config = dict(
    d_model=192,
    n_head=9,
    vocab_size=878,
    norm_place='pre',
    norm_eps=1e-05,
    rope_fraction=1.0,
    parallel_block=False,
    init_std_qkv=0.0361,
    init_std_o=0.0,
    init_std_up=0.0361,
    lr=0.00159,
    lr_head=0.00627,
    schedule='cos',
    final_lr_fraction=0.1,
    train_tokens=160000000,
)
MLP neurons of a small language model. Each row is named by its layer, matrix (gate and up: input weights) and neuron, and shows model dimensions 80-143. Each number is 50 + 12 x the weight over its row's rms, rounded and kept within 0 to 99. A neuron's up and down rows have the sign that makes its largest values positive.
A block is one neuron, or neurons of one layer that tend to fire together. After each block is what it responds to, as a language model described it from the Wikipedia text at the highest values.

L2.gate89:50 46 66 73 51 55 42 42 45 57 43 55 46 53 37 59 41 51 55 63 35 59 43 61 48 39 42 28 32 64 36 61 30 61 55 61 68 46 65 43 35 40 62 88 51 35 37 54 64 47 32 49 66 39 40 42 48 36 62 60 57 40 53 44
L2.up89:48 51 45 59 62 51 50 57 79 50 18 62 55 52 27 61 28 63 55 55 43 42 56 29 45 53 39 51 71 39 45 66 37 72 77 47 48 66 31 53 54 54 73 60 42 65 56 59 42 51 45 52 50 41 54 50 56 54 54 22 37 59 62 57
L2.gate162:59 47 59 46 49 57 50 54 46 52 57 48 60 57 48 52 45 52 46 42 54 74 42 63 59 54 17 61 55 35 52 61 45 59 48 65 53 43 64 42 42 39 78 46 55 64 32 65 53 33 49 58 55 33 42 85 57 36 59 41 60 79 53 56
L2.up162:34 51 52 62 45 47 30 65 50 38 45 44 35 55 61 21 57 49 67 57 55 81 64 35 66 75 36 57 43 54 63 71 59 38 60 51 49 80 56 64 59 61 58 32 46 54 44 35 72 51 41 42 48 48 55 46 50 59 59 56 65 65 48 66
L2.gate229:31 50 62 67 47 51 50 62 50 47 27 54 53 59 45 73 47 47 34 46 54 57 63 53 64 56 50 58 51 42 44 74 46 54 52 42 57 64 44 32 56 40 60 55 72 37 68 45 49 54 31 56 50 47 37 55 56 28 39 47 59 38 61 42
L2.up229:55 38 47 47 45 48 66 67 53 57 58 57 28 44 50 45 61 56 38 74 40 53 37 30 39 58 28 59 56 41 62 44 47 42 39 65 53 65 43 46 43 60 78 49 55 38 32 65 59 53 52 54 54 39 56 56 69 63 45 58 48 40 62 58
L2.gate403:40 53 55 43 75 50 37 72 42 60 55 53 39 73 77 48 45 59 53 41 43 60 46 51 56 61 53 51 50 46 17 68 46 44 54 67 61 58 44 59 53 57 52 52 59 45 41 55 46 60 45 56 41 58 60 93 48 41 53 55 37 62 62 56
L2.up403:44 59 62 43 32 50 49 37 61 42 56 48 52 43 59 44 56 28 56 50 57 60 36 59 52 63 46 56 59 71 77 60 48 51 55 41 50 37 57 39 45 39 57 32 40 53 40 43 58 45 39 52 26 34 59 60 48 60 57 23 63 63 67 68
Responds to: Word-internal subword pieces

L3.gate310:65 53 53 54 56 67 45 49 55 40 52 48 70 35 53 32 37 57 52 44 51 60 62 39 30 31 62 35 24 40 48 50 50 73 51 42 40 48 48 51 43 40 62 57 32 39 34 43 60 56 43 32 55 42 54 56 46 31 40 25 59 49 49 54
L3.up310:55 61 57 40 34 50 54 46 49 60 51 42 55 36 47 52 65 33 49 63 20 50 45 62 33 58 45 56 33 47 42 53 56 52 46 38 54 74 59 42 47 34 30 38 41 45 55 51 55 87 74 49 54 80 45 28 36 56 44 48 66 49 47 37
L3.gate368:50 23 52 55 33 29 45 66 40 32 33 43 29 55 37 48 36 26 46 47 50 71 52 54 45 46 34 39 34 45 76 56 69 38 62 41 49 50 57 51 44 36 61 54 39 62 63 39 55 46 44 40 61 40 40 42 44 27 66 43 50 69 55 56
L3.up368:28 58 36 53 45 48 49 53 56 29 39 54 48 53 54 33 50 57 42 29 30 59 38 52 63 50 78 44 53 29 63 41 50 39 43 40 40 59 51 48 37 59 54 36 60 72 59 28 56 74 53 56 58 43 50 39 53 53 44 59 43 52 44 67
L3.gate451:53 53 52 32 34 36 23 62 46 15 44 40 52 48 39 59 58 49 53 50 35 50 58 66 38 63 37 45 51 71 59 42 64 52 29 67 45 48 37 56 32 42 58 54 33 62 66 72 40 67 55 67 67 70 43 53 60 35 60 39 44 66 49 24
L3.up451:19 38 37 54 53 52 39 48 56 54 62 50 39 45 48 43 51 33 77 46 56 53 68 58 45 54 58 48 43 54 45 33 52 46 36 33 81 62 51 62 56 41 46 61 50 40 35 58 69 65 49 36 70 53 42 26 40 36 49 54 60 62 45 37
L3.gate487:45 70 42 62 39 44 42 76 39 48 37 60 57 40 63 38 40 46 61 59 39 64 51 62 41 48 63 26 47 46 42 33 48 41 63 58 57 62 66 46 41 44 41 66 39 63 34 43 49 64 32 29 59 34 38 57 33 35 52 46 54 64 47 56
L3.up487:28 43 74 54 60 48 57 50 44 40 42 31 17 56 23 41 45 40 52 63 44 38 38 44 40 57 22 51 41 53 33 50 65 38 33 59 60 34 53 62 45 64 32 72 51 39 58 53 61 50 34 30 32 35 67 49 33 67 80 52 74 50 55 36
Responds to: Mid-word vowel fragments

L3.gate43:65 34 47 52 53 55 43 43 56 19 44 69 40 60 42 59 60 38 51 27 68 36 34 66 43 23 53 33 56 29 49 22 43 63 52 63 61 73 51 43 68 55 45 66 70 50 45 52 68 52 50 68 63 65 56 54 46 44 43 53 54 49 49 45
L3.up43:63 53 37 51 61 36 60 60 57 61 37 60 59 52 52 46 46 36 41 53 58 35 19 32 69 48 49 61 53 35 48 48 41 46 74 52 30 40 31 75 46 33 61 33 46 52 71 73 41 55 56 30 30 41 59 57 45 36 68 77 46 62 54 45
L3.gate103:44 70 41 69 61 48 32 58 61 56 49 74 52 48 34 40 58 57 33 36 43 60 62 61 60 52 55 58 44 53 65 50 69 42 20 33 60 51 70 43 49 31 65 43 43 29 57 47 22 66 53 69 67 48 59 77 60 41 55 56 27 51 70 45
L3.up103:59 71 27 44 48 41 65 37 47 44 60 52 55 59 49 47 44 41 54 39 12 18 44 46 49 44 40 68 66 65 67 61 62 70 55 58 30 42 47 35 45 58 58 63 49 26 53 50 39 69 30 46 42 57 53 57 63 64 39 54 57 36 74 66
L3.gate121:34 46 37 50 58 34 67 32 66 59 44 58 36 55 69 56 55 55 48 51 73 43 36 66 45 66 42 45 31 37 79 48 33 70 31 31 43 50 34 53 30 27 72 59 41 43 61 57 69 48 59 76 47 31 45 27 28 46 43 49 57 52 54 47
L3.up121:41 37 43 45 50 18 48 46 56 40 44 60 54 56 46 63 42 55 35 43 62 58 74 40 44 34 53 41 49 32 72 26 53 54 40 37 43 49 41 69 53 46 55 48 51 65 59 59 41 52 54 46 61 57 66 20 48 46 38 47 36 45 85 39
L3.gate476:54 37 55 60 53 45 29 45 82 44 52 86 50 47 41 55 55 46 42 37 48 33 56 60 40 32 45 35 49 32 56 57 48 52 64 59 64 67 25 33 46 64 68 49 35 52 57 59 65 65 69 44 74 62 68 35 18 34 40 49 38 42 57 19
L3.up476:57 53 56 53 56 44 48 59 40 50 32 60 54 68 42 68 53 43 61 54 51 46 59 60 40 48 48 54 49 37 51 58 29 70 23 30 50 47 43 43 25 41 75 71 44 65 58 46 45 59 59 46 40 35 78 44 42 55 70 32 49 51 59 52
Responds to: Mid-word continuation pieces

L3.gate10:51 57 82 48 63 39 30 43 45 62 37 49 46 54 55 43 73 61 54 42 52 43 41 52 38 43 70 39 60 36 54 41 64 51 58 61 66 55 61 61 39 32 64 56 46 64 62 37 60 49 48 64 41 75 47 44 45 47 47 32 46 47 09 75
L3.up10:64 44 51 56 67 58 53 43 48 49 49 50 68 57 42 32 58 67 63 39 49 37 37 44 47 40 76 55 62 63 44 47 68 49 55 50 61 53 70 43 42 51 39 44 57 78 46 19 47 48 74 52 49 66 67 49 44 55 44 46 52 44 40 60
L3.gate146:69 55 60 58 55 55 61 32 52 56 26 57 41 69 69 70 47 57 61 47 50 51 68 53 50 40 58 33 56 43 61 38 54 66 44 65 34 44 46 50 38 34 59 58 37 71 49 34 66 57 59 66 54 63 47 41 53 44 26 54 48 37 44 39
L3.up146:26 27 74 58 35 45 35 40 56 60 45 59 49 52 36 60 68 48 51 66 40 30 57 52 52 61 50 10 56 59 43 51 36 47 30 64 75 35 36 32 35 34 62 45 56 55 29 40 32 47 42 72 62 62 41 50 34 38 65 32 62 76 71 43
L3.gate190:68 58 54 52 36 54 33 58 41 63 41 46 51 44 72 30 61 53 65 32 51 28 44 60 52 51 54 59 47 41 69 61 59 37 20 44 39 52 58 43 48 29 54 74 46 57 38 77 50 47 14 46 45 62 52 64 52 43 29 73 65 31 48 66
L3.up190:36 34 58 58 48 29 59 55 63 38 44 49 41 48 47 61 70 58 53 26 58 64 33 47 53 45 49 49 50 49 44 46 55 54 28 35 43 52 28 31 68 46 46 51 44 70 45 76 67 54 32 74 37 41 61 53 56 51 56 52 47 59 46 47
L3.gate200:58 75 68 66 50 60 57 27 47 45 51 55 49 54 62 49 45 65 34 35 42 50 48 54 26 41 53 46 43 25 60 36 45 38 54 61 41 64 60 48 58 56 39 65 49 59 30 46 43 53 36 38 38 54 48 52 32 52 44 62 51 34 64 59
L3.up200:44 59 47 68 49 61 51 30 40 36 46 50 61 42 55 24 42 82 56 43 43 49 48 49 48 40 59 65 54 64 38 62 49 55 65 47 65 41 80 37 57 54 35 66 43 56 51 38 54 50 48 44 58 35 46 73 32 36 77 43 50 40 46 47
Responds to: Mid-word vowel continuations

L3.gate57:60 53 62 47 37 33 39 38 44 62 51 50 59 58 66 55 40 42 81 48 46 43 44 36 39 60 52 40 67 44 75 39 35 53 55 33 74 75 49 44 41 58 48 54 27 44 28 63 47 39 43 43 60 36 64 32 42 44 42 29 65 40 48 51
L3.up57:45 50 70 33 51 61 61 42 59 43 61 46 59 57 58 56 43 46 79 52 24 39 38 41 43 56 44 51 57 43 69 47 37 68 44 38 71 67 58 66 41 68 51 37 52 70 40 43 65 32 45 62 41 37 57 41 45 59 33 17 47 39 45 41
L3.gate136:62 72 77 31 54 62 40 49 52 43 63 50 43 43 71 64 47 44 53 80 51 51 37 86 60 52 62 47 36 19 63 36 58 43 58 72 48 39 58 43 53 43 39 38 36 61 45 48 46 42 33 49 30 29 43 58 64 26 43 48 44 49 50 59
L3.up136:62 51 65 51 67 52 74 59 52 66 50 24 59 46 59 47 40 83 51 44 66 49 61 38 54 46 65 67 47 50 59 53 55 52 64 69 48 26 61 26 63 59 74 49 59 61 48 54 54 53 56 31 63 46 58 56 28 42 46 47 72 46 50 51
L3.gate276:64 40 38 32 60 50 51 49 57 47 51 44 41 34 51 52 50 45 54 68 51 36 54 58 61 61 41 26 42 47 48 56 79 49 35 51 36 55 28 53 79 30 64 28 58 41 45 59 46 56 42 55 47 41 57 38 42 43 46 50 40 34 53 70
L3.up276:72 52 36 48 53 18 65 53 63 68 56 33 65 27 57 81 74 56 51 31 53 51 66 68 70 56 67 65 44 36 41 53 30 63 43 46 55 32 31 75 44 54 72 41 52 43 66 49 39 47 55 60 18 57 68 75 59 45 32 38 48 28 41 63
L3.gate411:78 51 44 45 67 41 54 41 37 48 40 50 77 42 39 53 64 57 61 69 28 48 52 56 42 33 50 51 74 55 18 50 43 52 60 74 61 61 51 40 56 47 42 49 43 33 37 51 49 56 45 38 42 72 48 55 47 40 42 45 50 58 55 64
L3.up411:51 28 33 44 31 37 35 54 45 51 53 60 73 65 50 93 56 39 55 72 57 60 64 42 56 31 63 60 59 31 35 46 49 65 66 62 52 48 52 47 68 58 54 53 51 33 48 45 54 34 48 57 43 72 75 62 43 49 43 26 53 45 32 53
Responds to: Word-final subword pieces

L4.gate372:49 55 52 56 35 61 43 66 42 39 41 42 40 32 33 68 51 24 41 59 28 44 51 42 45 48 36 53 47 38 41 17 57 62 51 41 54 32 36 53 60 43 34 60 52 65 49 43 50 48 31 68 47 60 55 60 50 30 72 64 67 50 64 43
L4.up372:29 44 38 36 68 62 42 54 55 37 40 56 45 63 36 48 33 54 53 69 47 57 35 50 49 50 62 55 50 27 57 62 50 39 67 49 76 48 42 41 50 55 68 58 51 68 70 40 67 51 48 42 62 29 47 41 44 34 37 20 56 47 63 59
Responds to: Mid-word vowel-nucleus pieces

L2.gate339:45 34 72 61 46 45 16 53 60 34 59 46 42 56 33 46 53 46 64 46 57 65 52 47 48 33 62 42 43 48 42 39 45 46 27 52 44 55 57 49 58 23 57 76 56 53 44 59 61 55 53 47 73 72 51 71 56 54 71 39 43 51 51 65
L2.up339:58 64 43 61 34 51 54 80 46 54 37 44 55 62 59 30 49 54 35 20 41 46 38 50 44 51 65 53 16 24 48 41 47 57 47 68 38 54 49 53 47 32 37 42 56 43 56 65 53 65 45 53 54 44 52 36 50 40 44 38 48 41 48 43
L2.gate357:62 32 63 51 51 57 45 43 59 42 45 25 41 55 43 43 56 52 32 49 37 49 71 61 51 37 40 37 45 29 34 59 44 64 33 32 39 59 51 38 39 44 52 53 47 53 57 76 51 46 44 50 67 53 63 58 64 51 59 44 62 56 70 71
L2.up357:55 46 54 48 45 72 43 51 56 52 33 34 46 57 53 40 65 65 41 47 43 56 41 51 42 38 42 61 38 45 42 53 51 52 44 55 50 45 56 47 56 38 52 63 65 55 35 48 63 72 62 57 71 57 37 79 61 46 40 57 53 45 65 69
L2.gate454:83 54 63 57 58 67 59 38 72 51 37 51 68 40 49 41 70 60 55 46 64 35 70 38 53 36 54 37 41 40 69 39 28 44 51 57 32 48 48 55 58 42 62 48 29 57 48 53 58 40 50 46 44 38 68 56 38 63 58 40 71 75 53 53
L2.up454:40 48 44 31 66 48 40 50 62 58 49 63 68 38 60 38 31 65 27 71 35 62 57 32 49 36 64 62 55 51 62 54 44 43 65 60 41 50 69 48 79 56 43 59 28 44 47 44 65 24 42 49 58 46 49 59 40 56 50 53 56 49 45 64
L2.gate511:60 58 59 69 43 52 47 66 60 39 42 53 51 49 47 39 53 50 43 41 36 57 59 57 61 61 47 38 27 22 38 51 83 34 81 49 33 39 49 65 52 46 58 81 51 38 40 57 68 50 66 25 60 57 29 49 42 55 64 52 44 54 71 46
L2.up511:42 60 46 50 63 47 52 67 68 45 53 50 62 40 43 76 53 34 27 73 34 63 46 40 69 29 35 51 72 52 58 38 67 54 38 39 52 53 57 37 42 53 43 67 45 33 63 50 58 39 36 45 65 65 56 58 64 57 64 29 51 52 36 53
Responds to: Second word-piece after L/W

L2.gate172:42 46 58 59 55 53 38 40 47 38 41 47 83 59 40 52 73 56 38 66 62 38 52 50 40 30 51 52 38 67 31 47 41 43 35 25 54 28 74 58 39 50 52 37 76 75 63 36 66 38 60 62 51 65 46 43 59 37 53 53 50 45 48 56
L2.up172:51 59 32 56 63 33 31 60 47 37 45 52 63 54 59 42 58 41 42 39 36 47 49 52 63 64 48 50 46 57 68 58 52 66 36 50 60 53 42 40 49 70 54 58 42 51 65 44 31 39 44 50 50 52 68 39 36 42 40 37 55 43 68 71
L2.gate305:37 51 65 51 37 59 25 65 59 61 58 79 54 35 51 41 65 64 61 51 43 37 44 47 41 27 46 43 62 41 39 42 31 50 54 44 57 50 33 81 42 47 64 53 52 52 60 72 37 43 54 63 54 52 27 60 49 27 33 36 66 45 31 52
L2.up305:66 61 56 50 54 64 59 51 64 52 37 39 52 53 46 35 62 46 67 55 32 37 65 43 58 52 48 45 44 52 42 73 52 56 59 39 46 51 43 48 24 70 54 50 36 34 54 58 46 63 59 60 48 69 50 53 62 39 47 48 71 45 58 36
L2.gate377:64 39 66 55 58 69 58 37 43 46 50 58 72 47 33 55 74 67 34 49 35 37 38 74 53 52 55 45 45 55 55 44 58 34 60 52 55 49 51 44 45 45 56 20 46 73 60 36 28 69 55 69 62 70 40 46 56 36 48 42 51 42 46 36
L2.up377:57 48 58 44 51 49 55 36 60 43 68 50 56 45 29 33 57 39 64 68 47 59 54 41 61 49 54 39 60 58 62 64 53 42 37 36 64 46 64 18 53 32 64 53 35 50 60 48 48 66 42 61 57 30 41 45 51 37 50 57 59 57 46 50
L2.gate422:60 46 71 55 51 76 45 55 55 30 46 37 63 52 40 57 59 40 55 42 47 32 39 42 38 30 45 61 55 59 46 56 36 52 46 44 43 42 46 38 16 45 56 60 34 55 50 37 24 51 44 44 63 58 46 44 56 38 47 64 58 57 58 48
L2.up422:42 60 34 25 72 37 64 60 59 57 52 51 78 41 35 24 64 51 59 62 36 35 40 50 65 38 61 32 48 24 34 60 55 33 56 30 43 67 47 28 54 48 37 53 52 60 58 42 58 46 46 45 48 84 70 69 39 43 52 42 73 57 46 61
Responds to: Mid-word completion pieces

L4.gate411:51 47 63 18 62 58 53 59 48 64 29 58 64 45 48 63 67 39 51 46 44 41 66 47 37 37 51 31 56 37 17 43 56 55 36 36 58 56 56 51 50 46 69 43 59 53 58 57 37 45 43 61 81 46 45 59 45 44 56 61 39 50 45 62
L4.up411:71 44 45 47 55 65 53 40 44 46 42 55 63 33 47 58 62 54 57 37 34 66 83 36 45 46 54 66 54 56 41 65 51 76 49 47 57 40 51 35 46 21 52 43 62 63 61 24 67 46 45 51 56 47 52 63 57 30 39 33 60 51 42 62
Responds to: "fer" in refer

L4.gate183:62 51 56 72 56 53 52 39 40 52 42 33 48 41 80 52 66 42 63 24 48 40 59 43 54 32 51 31 53 57 56 61 58 47 47 52 60 68 53 46 59 28 44 37 63 36 39 39 61 45 44 63 42 40 36 40 51 34 43 66 54 52 42 40
L4.up183:47 59 44 59 64 65 52 50 23 40 40 45 61 73 54 56 42 78 38 32 61 37 46 45 50 48 51 56 60 65 64 70 50 33 37 66 70 67 43 48 18 64 66 59 52 58 57 48 49 57 13 60 62 51 52 57 40 46 30 30 44 41 50 67
Responds to: Mid-word vowel fragments

L3.gate60:56 56 60 35 59 48 40 65 62 48 52 65 47 41 32 37 54 35 61 24 67 70 58 52 26 42 55 62 64 53 28 77 48 70 48 47 52 55 50 59 35 42 51 59 65 54 24 65 53 61 53 37 72 48 40 66 66 35 62 62 47 56 61 58
L3.up60:62 34 57 38 27 47 60 59 58 50 50 63 35 44 59 49 44 58 29 48 41 45 48 59 62 53 62 42 57 27 54 44 56 65 56 48 44 55 41 58 60 50 37 40 50 57 47 34 47 47 49 68 39 39 84 51 56 52 42 41 61 56 32 55
L3.gate175:44 65 58 46 43 47 58 48 55 21 32 67 48 57 49 54 45 38 62 43 49 45 51 65 37 39 56 44 71 58 65 46 38 65 26 58 53 48 59 43 40 41 57 59 42 71 25 61 69 42 66 72 55 45 57 41 47 37 35 36 63 33 60 46
L3.up175:63 59 54 58 48 29 62 54 55 42 53 34 37 58 41 43 50 49 54 60 38 71 73 56 49 52 37 37 52 61 43 50 57 41 42 64 58 45 20 31 55 34 56 65 49 52 51 47 44 37 40 61 79 52 74 54 52 53 50 62 51 46 47 57
L3.gate462:53 26 43 62 60 38 47 34 72 41 26 71 60 60 47 54 40 60 46 37 33 59 53 29 57 48 57 50 57 41 56 70 50 48 45 44 51 72 61 62 40 27 65 74 49 62 46 43 49 63 29 46 49 31 16 57 60 32 37 30 55 39 40 64
L3.up462:64 51 53 44 44 54 47 63 62 48 57 67 53 41 40 50 47 68 65 58 43 50 39 59 44 21 45 26 34 69 43 52 60 37 44 41 56 61 75 46 23 42 45 57 61 54 68 62 58 42 56 63 49 60 30 70 29 39 65 33 55 70 46 48
L3.gate505:62 29 46 56 64 62 47 50 40 83 37 54 49 62 63 25 49 39 58 45 50 51 58 62 39 55 68 44 61 38 41 66 33 54 59 66 74 45 48 60 53 61 44 36 67 49 44 60 55 34 35 57 40 52 42 34 52 45 61 51 22 57 44 76
L3.up505:42 52 55 34 55 61 48 26 47 44 73 39 62 42 27 49 40 51 50 31 32 84 57 63 52 38 47 69 41 53 45 54 57 71 54 46 33 55 57 42 45 58 29 48 43 53 58 48 54 40 45 31 44 31 23 53 74 53 58 63 53 43 36 56
Responds to: Mid-word common-word fragments

L4.gate453:56 77 50 57 51 57 60 57 65 43 29 63 59 65 52 77 55 71 68 58 37 33 37 60 53 54 47 51 62 46 49 63 51 29 49 70 42 50 39 61 49 43 59 50 36 53 49 48 30 70 41 46 26 41 39 40 53 29 61 36 47 32 36 54
L4.up453:52 63 49 56 43 48 67 56 62 47 41 47 50 34 66 49 51 49 48 59 45 35 40 54 64 75 57 45 54 41 45 44 50 27 34 44 63 47 31 46 29 31 46 62 48 46 47 50 43 54 53 56 53 42 64 37 47 54 58 78 41 65 45 45
Responds to: Mid-word fragment tokens

L4.gate44:57 66 51 29 36 25 59 56 53 36 21 44 48 50 75 47 54 48 44 72 24 62 82 67 44 50 40 38 56 34 65 49 39 37 30 44 43 51 66 53 55 73 40 35 47 65 63 67 41 48 32 46 49 41 55 52 35 43 72 46 52 55 31 65
L4.up44:66 59 46 79 50 62 60 28 61 47 35 40 57 38 47 30 53 62 80 66 44 61 43 85 42 48 75 50 44 50 52 60 72 35 59 51 60 48 69 40 33 60 65 62 41 36 67 48 57 53 42 27 44 41 22 39 52 57 62 52 43 67 40 38
Responds to: Mid-word fragment "it"

L2.gate81:47 47 59 70 51 44 53 53 48 51 59 54 51 67 53 66 50 47 58 52 53 37 64 53 48 71 51 50 88 34 78 51 45 35 36 54 67 31 35 42 39 16 66 53 46 51 44 46 38 60 35 46 24 53 36 51 45 28 77 64 47 54 32 37
L2.up81:58 48 35 46 41 41 30 48 50 60 82 58 56 56 66 88 59 41 74 56 46 54 64 50 55 48 68 65 36 58 49 41 44 36 50 53 63 58 52 53 47 52 44 47 51 26 38 67 34 35 65 53 55 49 63 46 38 48 60 52 39 52 51 61
L2.gate250:57 42 38 64 40 56 38 68 46 50 57 61 46 44 55 45 43 70 43 25 40 54 46 77 35 24 31 41 41 45 52 49 58 31 39 48 25 52 61 36 58 34 57 51 50 70 43 64 63 38 53 49 43 48 65 49 64 39 34 36 60 63 32 64
L2.up250:39 53 39 68 52 67 49 58 63 42 60 66 41 52 41 30 44 57 70 72 27 44 46 73 59 65 40 40 40 54 38 43 43 54 54 61 51 43 46 69 20 50 34 37 65 45 47 50 60 62 40 53 68 68 45 52 54 50 52 36 64 63 56 62
L2.gate384:51 35 54 41 46 24 37 60 58 41 62 50 24 47 51 52 53 25 62 41 42 52 64 43 34 52 32 48 50 29 40 38 58 45 48 56 33 58 53 44 50 37 48 58 58 48 45 57 57 63 43 55 56 58 67 41 44 44 66 64 48 48 31 49
L2.up384:41 40 38 25 57 56 44 46 44 76 56 50 34 53 57 53 51 56 47 54 43 60 51 55 72 65 49 33 54 45 53 32 53 44 62 59 49 55 56 56 58 33 77 46 53 58 50 62 32 43 70 39 28 69 39 64 32 46 49 61 52 30 51 57
L2.gate387:69 37 80 49 54 68 49 40 41 52 51 59 48 60 66 62 28 49 43 32 45 56 33 70 34 42 43 56 57 80 43 50 36 45 55 55 53 61 42 37 50 31 57 79 47 53 53 59 62 44 45 59 30 72 56 39 44 66 49 42 39 33 51 50
L2.up387:52 49 59 28 41 42 56 34 61 48 33 58 30 55 61 43 54 38 55 49 50 83 69 80 35 57 54 59 29 41 67 50 54 54 45 48 49 34 56 28 46 46 55 53 65 44 53 65 44 68 64 42 48 49 52 62 66 42 75 70 63 49 56 60
Responds to: Mid-word fragments in split words

L2.gate73:33 61 48 55 41 61 38 64 55 44 47 43 49 53 60 47 67 48 44 36 38 50 45 56 43 59 50 51 50 26 49 42 49 47 31 42 49 35 35 41 57 44 66 66 39 56 33 65 32 52 36 58 42 29 65 41 47 30 35 52 48 52 24 31
L2.up73:44 22 45 44 51 66 39 56 51 55 70 53 39 44 69 57 77 47 71 53 49 30 33 53 39 56 35 58 60 36 35 45 28 65 27 40 45 73 37 43 58 40 53 53 60 23 42 46 43 57 48 53 42 65 54 65 65 56 65 47 66 29 47 58
L2.gate123:52 40 64 31 54 43 54 58 43 47 32 48 51 36 60 35 46 42 70 58 28 55 50 53 58 58 72 50 53 62 43 58 35 59 45 41 47 50 52 61 37 65 53 46 40 64 44 52 71 65 58 39 40 59 57 60 54 51 52 74 31 25 30 55
L2.up123:33 46 54 36 52 56 42 36 45 49 35 67 57 49 45 66 66 47 63 44 89 58 68 35 41 35 45 64 55 62 51 56 44 54 36 45 64 65 36 55 66 48 41 34 62 46 38 25 48 63 49 56 50 54 42 38 67 45 66 65 47 38 36 40
L2.gate167:44 35 54 55 49 35 49 43 56 43 48 44 38 58 47 31 81 71 53 45 42 47 59 42 64 43 80 17 50 19 51 40 46 34 33 49 52 77 25 52 59 40 47 49 60 44 51 55 47 74 38 62 64 72 49 38 26 42 49 46 56 50 50 65
L2.up167:55 56 45 33 72 56 62 48 66 64 49 41 49 38 49 44 64 46 49 37 58 52 42 40 39 59 76 50 56 44 39 50 58 32 61 23 28 43 62 37 40 50 45 32 64 57 51 47 42 59 50 46 44 57 37 58 57 48 51 42 38 30 30 67
L2.gate317:50 64 77 34 42 69 60 49 66 54 49 51 60 53 58 42 86 42 71 39 42 50 33 67 64 74 43 37 42 34 38 33 48 63 34 48 54 48 46 18 57 53 59 53 64 60 47 57 31 64 51 54 35 54 55 36 53 64 49 42 43 55 56 65
L2.up317:67 36 39 39 45 54 54 25 62 74 29 72 58 40 59 45 52 57 71 39 48 50 27 49 58 42 75 36 47 46 53 60 55 40 46 70 60 46 32 24 63 59 55 50 51 63 41 46 38 65 64 77 51 62 57 42 44 56 26 61 43 54 28 56
Responds to: Word piece after initial letter